MLP neurons of a small language model. Each row is named by its layer, matrix (up: input weights; down: output weights) and neuron, and shows model dimensions 48-143. Each number is 500 + 25 x the weight over its row's rms, rounded and kept within 0 to 999. Numbers have three digits each.
After each neuron's rows, "fires after" lists the tokens most often just before its 100 highest values on Wikipedia text that the model never trained on.

L7.up1370:490475479530486516478521519539457504477507508498454493436531531512481475504492474504483522494550484477505475500457462492521503487519501481510473537503532477516508506519520458498499474520466472551467512451485507504491460478475512555504545519493500499477529491482496485518512507498480487538
L7.down1370:499523544486483507489499478479476489529487491523531495516462498520491510499493490502492530493476524537485516456479554502505528527510476494486491478489492515495537507495498521519493556507474539435525524473490480521476487511445498510523468457515549455477510485454530505479478535509456463531
fires after: "1", "k", ":", " t", "2", " "

L11.up1515:537505523543550474502533551499522478536494446494526519472500491477507516490535516503498488520528522513511492478450479512468509508495521496509500509502539529449450498496515521468513483504544453472464523530476524518458520479480521514473523496507494454523487478441544502489538526494473482506
L11.down1515:524517528464526450521473525538501533535503524488472503532513516484516477524475487531497509460531473469503484510511489496487512497474544526494545514462500496498485495499484479502478492509507542522475488471487488527505514476505511502460486486488512463483467449481487509518484568497532485463
fires after: "2", "1", " ", " J"

L11.up271:509510554445493486494508519494447447521484474550524524489541528533476491480497505498509461508464538531489537542456518481484493593512518468490441487522491515502534514546513455485492483464491499479477482519508542483495500492492511513503482482501524490466488519490499475523478506496534484547
L11.down271:484546493496457468471518500515491502519510484516536489470526550478469510494466441513490461491499507510511526490521528535503509497543532547511537456508499508535511497532501517517477545504476521487511523538529524488515508488452498485467496510523534524515505521487504473478454498472498529492
fires after: ",", "5", "3", "4"

L7.up240:514496550488501495566523499457480503490463508533486474465527484503548510510526504470566513479506523551510526530505491557538496539490542483542506494514501501469509531514513488489450512500483520492447500498531507516517490525504523488467520512544472497488513513526498490513524538496495485521
L7.down240:477506467466490486528542488491529479482516525506518478446525508536529540486486469466493513473508512477496525505540476532463508486499524441510501519449483466487461491495549482447544504532486506485521494538532512484483513502521496486502452512512478461493546503519507540453525496516513486527
fires after: " |", " ", "3", "0", "5"

L7.up850:519451487537466450539498490481494506481491479477541494487531486513456482513492498476530491473493506520528520503515525524462491528539473470504519522452487506437507497501549482525482499507518452487496519491492533505532539507501500528442491508537501422492495475454501493503509522479477489507
L7.down850:502520532503497476509546480522483531519514512464518477530478534499488486506499522449503454496482479523484537479463545520552492502490502500592479512486484492477500470477534504532519512512512519475482498517514533481510497495511489471516509529521516494480492474495461491468472483501497461535
fires after: "\n", "1", "9", ","

L12.up387:482477489543520506514491496546487512501557484509454499468489477479526523517481514482571511522533508486515494457440476548503526515497470499507525506512513489512528470508533514554432531489481503507515490494510508488524545506510515550500509474518474480507487498526528463511490488474454497506
L12.down387:512458533464513525516502501512485512531513508494493497494492491464482524491488500524511482470460490520525555508493511531533479559516512487473513534515523467492507513544490496538528507518453504427539508480466531528522527495470484465498498483533462518508501494490500511550516490507502480512
fires after: "1", "0", "–"

L7.up562:513533549490505517512519486497446501536528495512514483490508510534467525498506476484521505472518474520504487483436485462500498501468494489501482500467552499440483529484517507466531487504493489472531499494524511476515512491523482533533521494517535495509513507519522477488539512481503493519
L7.down562:506523559538465525501505497467486509473538463509494512475469518538500526514542519489473531475537510559507481550546492518450501540496527529532519519508516477531464486515507478515519483490517511524517448531512496465500540454541561485527484491532516496501477557521515490474537443483513499528
fires after: "1", "2", "5", "3", "7", " "

L11.up26:530508521477507457471487489480479492468488468480485463573495475480491521454491481500478546479543464499536501467530485547505526560501519511483476489483541519470480546509505525513429501472535503513447508518502504483535518493511551493428551471519478511519501445524501506500476485512476519504
L11.down26:504482450527527537503482478493530514498494496481516501524507523488505509445482511491453522514529526473493509488476524491523500476494535466510532458531492492545463518515510509565482481524468493454485453526534501469526492506477507485498489535504462490520485493503518487478525493495466482479
fires after: "1", "2", "3", " -", "0"

L11.up1118:519528565538519486450522551502484529519495457512499560519493509496507501497528490483444497525482484540525500524502515513503481486537468516518533532503470505500533470483481507524477495514503449516488505476480481531504483537499532511490493490476465497544493481525491490506535525503486501488
L11.down1118:505454492477476525526502510488471502524480504541509498480519484497479486492523506492503470548503471507459510488488476542488493511482514450507486562533502491493521511489459500475528493496509460545516529478442518478491513546525503453482518549477469486431511535510490503494531481532502465505
fires after: " ", "\n", "|", " on", "1"

L7.up1144:475476536487458456483505496516523485470474504496496459531506522530506509467490483523490506491497522471469492565499464517484496495490496467503498496527530533497466462514527482479524532489517539524488474504503477500513513513439544463509498547488526493571499471486487459497497539472481523476
L7.down1144:504512493534525507503490508499508503496449540435494510555542510491502484487529473517527508479514480514500470510513487486507505496507523478459520495520513476529458469488511469505506513558501498493460489495506480467491508480442511495506494518430542473509416503525503512457506518487504535487
fires after: "\n", ":", " Ref", " |", "|---|---|---|---", "=="

L11.up832:468503510485512491488507509479458468532471526459510457467491499513478511464497508511537488500536473530509512505466513530498483487523476460520458502536505463528491533496471491534464498444462519513506507514499507514482535483486508479502487517462520503525485490501492512504476485500471498488
L11.down832:480496533528483505482492480522513562462511542496483474469536502510522508491515469520533514492476519518510463519489516522522526488517498513542524494553527414498537531518487501536457486498493501513503474504518530495517537432517521493549496527518471523482503463457492517458487518445439476489
fires after: " |", "9", "8", "0", "6", "3"

L7.up322:513505485521499521483467543499500521496488506510463524479503498468478522491468520497480513520535482469520454491525539519472474508520477521486465485491503482501489492519475505526499486486507533509501510491494467458481506506472493508514542509491525483481518531487507481525508525498494472459
L7.down322:479529537532511526500488431513536486509525508507502511495495518468506526441494517527529477501466508520501548498511490508502510532534492552500529491496491518467495479471495481548504471494470524503486481486472474463463460492529473520541474480493472507474487505466521482498517501512477487478
fires after: "\n", " m", " t"

L11.up1049:528530510540515508532454478488541522498478498535551498544489492503496489510485509528471470537459498505452485474467526435527467516501487502465527524484481502518508515488509472504499485495526504475515453424440472509503482486516505495497476502516509439471528508520517522497490512511509461544
L11.down1049:498511521534490523464504487474505532469516491527504554462474463483461515522513488475514483480516473492471512510519492456514510487477521473507466521512473501501504514484533519507497518481536478526536525450443516470515511489487474474520549527485538462462518501518533516515462459500533487502
fires after: "9", " ", "1", "0", "8"

L12.up1219:536485531525487512505494457504495489469544471484476518491503518500523488521536469500506530528501502493526487499500512488488521497504508499499457469492532528520521494503461487496482479499485545509485453495518515485514458495505501533472470545496514483507482496506511531467524530461509496513
L12.down1219:509504549504510549491469528527534500488525472554493498525477507504518485502530496483519510488489486544501473489535516487497538515488510480499519536522529512486472505467460512501517474534484515528474505527491545517510466462509524504513451543502515474553512514484483514490499525500502517512
fires after: " ", "2", "1", "5", "6", " the"

L11.up1020:529494544528525457472531501474488514492465463487502515494481527488485524505501513482500482495448446531514495443483498516541519529492484454456496503465506499480511462519464490537508484496546470471476505484525528484544505487524533533483512502524498489481490490497468496510498510466469496508
L11.down1020:509540558478507501524450536532516510467498511497495521537499522502522504519506545487498484513506510530557485526490543509523492487510505496505553531520494473480493528485486526506555492522475503522486535484483521521484521536469492518520486525458551502487453477533517511468458518486491479491
fires after: " ", "2", "1"

L11.up1086:481486563480498481521468512476411493505489473511521491515474519528534521482527434486442489527504496522495469480462521476476488506483488523500514495521544512495469493483495511488485515496511479473501518534500513514527526482477470509470521521533473495529513507488520507481477487465494499540
L11.down1086:523486544493477460516460499548504520513498519476508458531500541548487459492518529469487531485518510501500494497512493504489486521533467518497530456517462489515522500532451515497488506527534542487472510496502546489500509541505530531526480539528516561528489504517535501536479515480478509495
fires after: "1", "3", "5", "6", " ", "4"

L5.up992:492491536516516496475483514518480505472483493472483512505486494504495520458451474466517468538534512534514495508517471521510496476461473510500450556497521492508487518482546489463562519536513491539509467506491558518515503506466522532538507511507464467464483491518516487484523480493500516533
L5.down992:489522529498552497521495505498493507508532547487512539516484521502504501519531528529541493503506479485527542460506486480517517506496522503540520460460493483513455515506498489549509517488506513514503469489475513512516503505468517517534478493449491448498529486523502507476540473478471484479
fires after: "1", "2", "0", " M", "3", " Am"

L5.up434:505509477511498538491499516496526557506511490525539457504492506471506478510495558491449510546497522483476481481528488500487445514470501467482486476499497514505509502505486507523490534516535481497492496494514518557514472499498504506545485499493516484475477456487502522490517481449473477472
L5.down434:462513507495511554534506479522530487483499500532454512494539509504462481480526525537470481505452492462432438516541527460508472504487501466525483467511472511515490487538475537471496529521527471511488504474516530508462521510513485516522465486515519469504500513514497461487539502471411488477
fires after: " |", ";", ":", " K", "|"

L7.up603:473497493495526519505461453482486494516438535528518489492542530492478516511526475514567488553512501539507496563485516515518476523503474436496501508491563478463506503475513490514487446487535517513497454453496453476535444524495502480508493498498511450478554499501471502518513554520512475524
L7.down603:525501501502449505482492476483481497520499456485528525546483478477474508486517512532460463548504474479487507494503540491487491475508495492478509464513437486522511457439478475504516454506454514536481530506451504452492509527502531500456486540461474492496508508494487512509514494484456469473
fires after: "9", "0", " Party", " elected"

L5.up1182:498502467490522515571490483513486504493518534507490506533479494471515472497481513530472526530514490585479463512534492505549509525502458494493498545557519539496530541551496487521494496463506534525463524532515502474449475522484528472443462466517496530515505477499487502546503449511503530488
L5.down1182:485533526489462543483468512520528513470515517427485502508506515483520557503503463476445493505514509535513420545539492471514490451526485475520540500511513516535507519496479536524538479476484493533528501477510496501462486459509483516536550498455454505503473475503492560536473468487508513493
fires after: " |", " ", " /", "ings", "anche", "6"

L5.up14:481509461557488523523475481485515538526549564527497525491536516485503492530489555526485540488486503462469487469464549514497483476499511519523491474465495501514476492478513488494501498489519517502499484526512509507516522437497434509514517475493506480508495492547485525501530512454435507578
L5.down14:487524524473549513529478525552536527451541526478502516495456475489519470513493564502485499528511512517537502552500507527561462457492494475487488518520469484472490459482479493496524559503484459518513537459500487494475498554505524494501482529532503499511494520507505515511489527518480454530
fires after: " |", ":", "d", "}", "ff"

L11.up30:523458512507499502529532487476517447507497513490453495525497458470504521463476523497501510501540472493516440518509486507476486498473496530512463534521491510505505480523493490510499492508509447484527508515491494486473503501507519511482510475498507436512513509514497479496510487471497529521
L11.down30:514478502555529504489517502489481475519495484504454474502517505496473556504447513464512487514544448439499510470501526534476493484523541498494455502472476457536501475527514511515500491504546506468510506505483551494507519525502481467498496513509512554473472475526524474497499495509501519478
fires after: ".", "^{", "{", " (", "}", "2"

L7.up387:500507534505512528479496512455509544545495464443448501486493486505508549457494450518527470519499480456506481504527496494530497512518497526467521494516509450518463480526475500479491512497528504548492483466486497513527504549447542511483463469508517455517549466488497506512502484504464494477
L7.down387:467486504482501511509526458477520479492504536426504511525547541468528530466457515548469483487503499467515515493504506500512530513494513507500526489483493485513542518506505526506497543534521516530510500526498484499537539463461536504522495496464501551485471545486508479489437491502503513513
fires after: "\n", "rug", " d", "-", "|", " |"

L11.up1529:531473530477514475533497491502518553562514469487504526474487536519522523482532461519467524493485478460486477470508439504507465504501490492495484483459514484491503528487527507505492527481511443475452506487508518514506542500496518497465530460480512476471521475523477488484487515515503493511
L11.down1529:495506494477449491522511529517542509485513463507542508547531497508547490490483499512513459491515550551521468501517534506514494510494462493469500537492521532538484486511476508477471534510515545471531521485503471521528501504505555502492497473475497516466472506481525528485473535445491523529
fires after: " ", "1", " C", "\n", "2", " |"

L7.up173:504471501517530512533493538479484480508484506520448455480508491486545486498510540483541504496493517521522512489530481526536487485515504494501496493503534527533500451491459504482502531494472435495487472503503522490525521504493528546513540492524460570531489502523521493536514515530497481529
L7.down173:540494475497513512494469505504506459548455521525495523490513484510528500513497529477516504521485521519498417487496499527488482486480493487495533507483552498514471517533470463497523496512493519550489538495510515529517499508473522502521484507523534499475502483506492547512506527460495514485
fires after: " |", "0", " f", " G", " F"

L7.up1162:501500500509504539498535493462505509486490510504532471440524487539443499480461486466487551534467502509482535507432517532502486520509480523469529520521489451544461462506497461489449478520501473484508487497483475478485493486471469504496515485476569446527514472518530485492507471436451498518
L7.down1162:505527515517492500488498487478493419502518488504504552486522446491465498501488477501479468521480482523468493529498510495508507522461459508535545491487465493511490459516548480471505506461508466473458535503483486489464511478513519455454504495501494489495490503505501497475434489478503480464
fires after: "9", ":", "′", " ", "8"

L12.up71:507481459480510522498499397501523556510497513517513525527494491491507525467493501489515496485515483480501469460516524496482528527488499541496479473512475506460546470474542463515481471475499545486453432543454485521501522491509492459483514507516486516493503510503539521490504533495512471515
L12.down71:523507489500487553476518482516456566497492448477505504521550476486487504478505516511499499450523512491490474508523474469505560489523497499521535482471499523513486491543493511475515485459510451554502555494502483458490494486501483475510537494474510510443482496552476520480505544500493460473
fires after: "0", "9", "4", "6", "8", "1"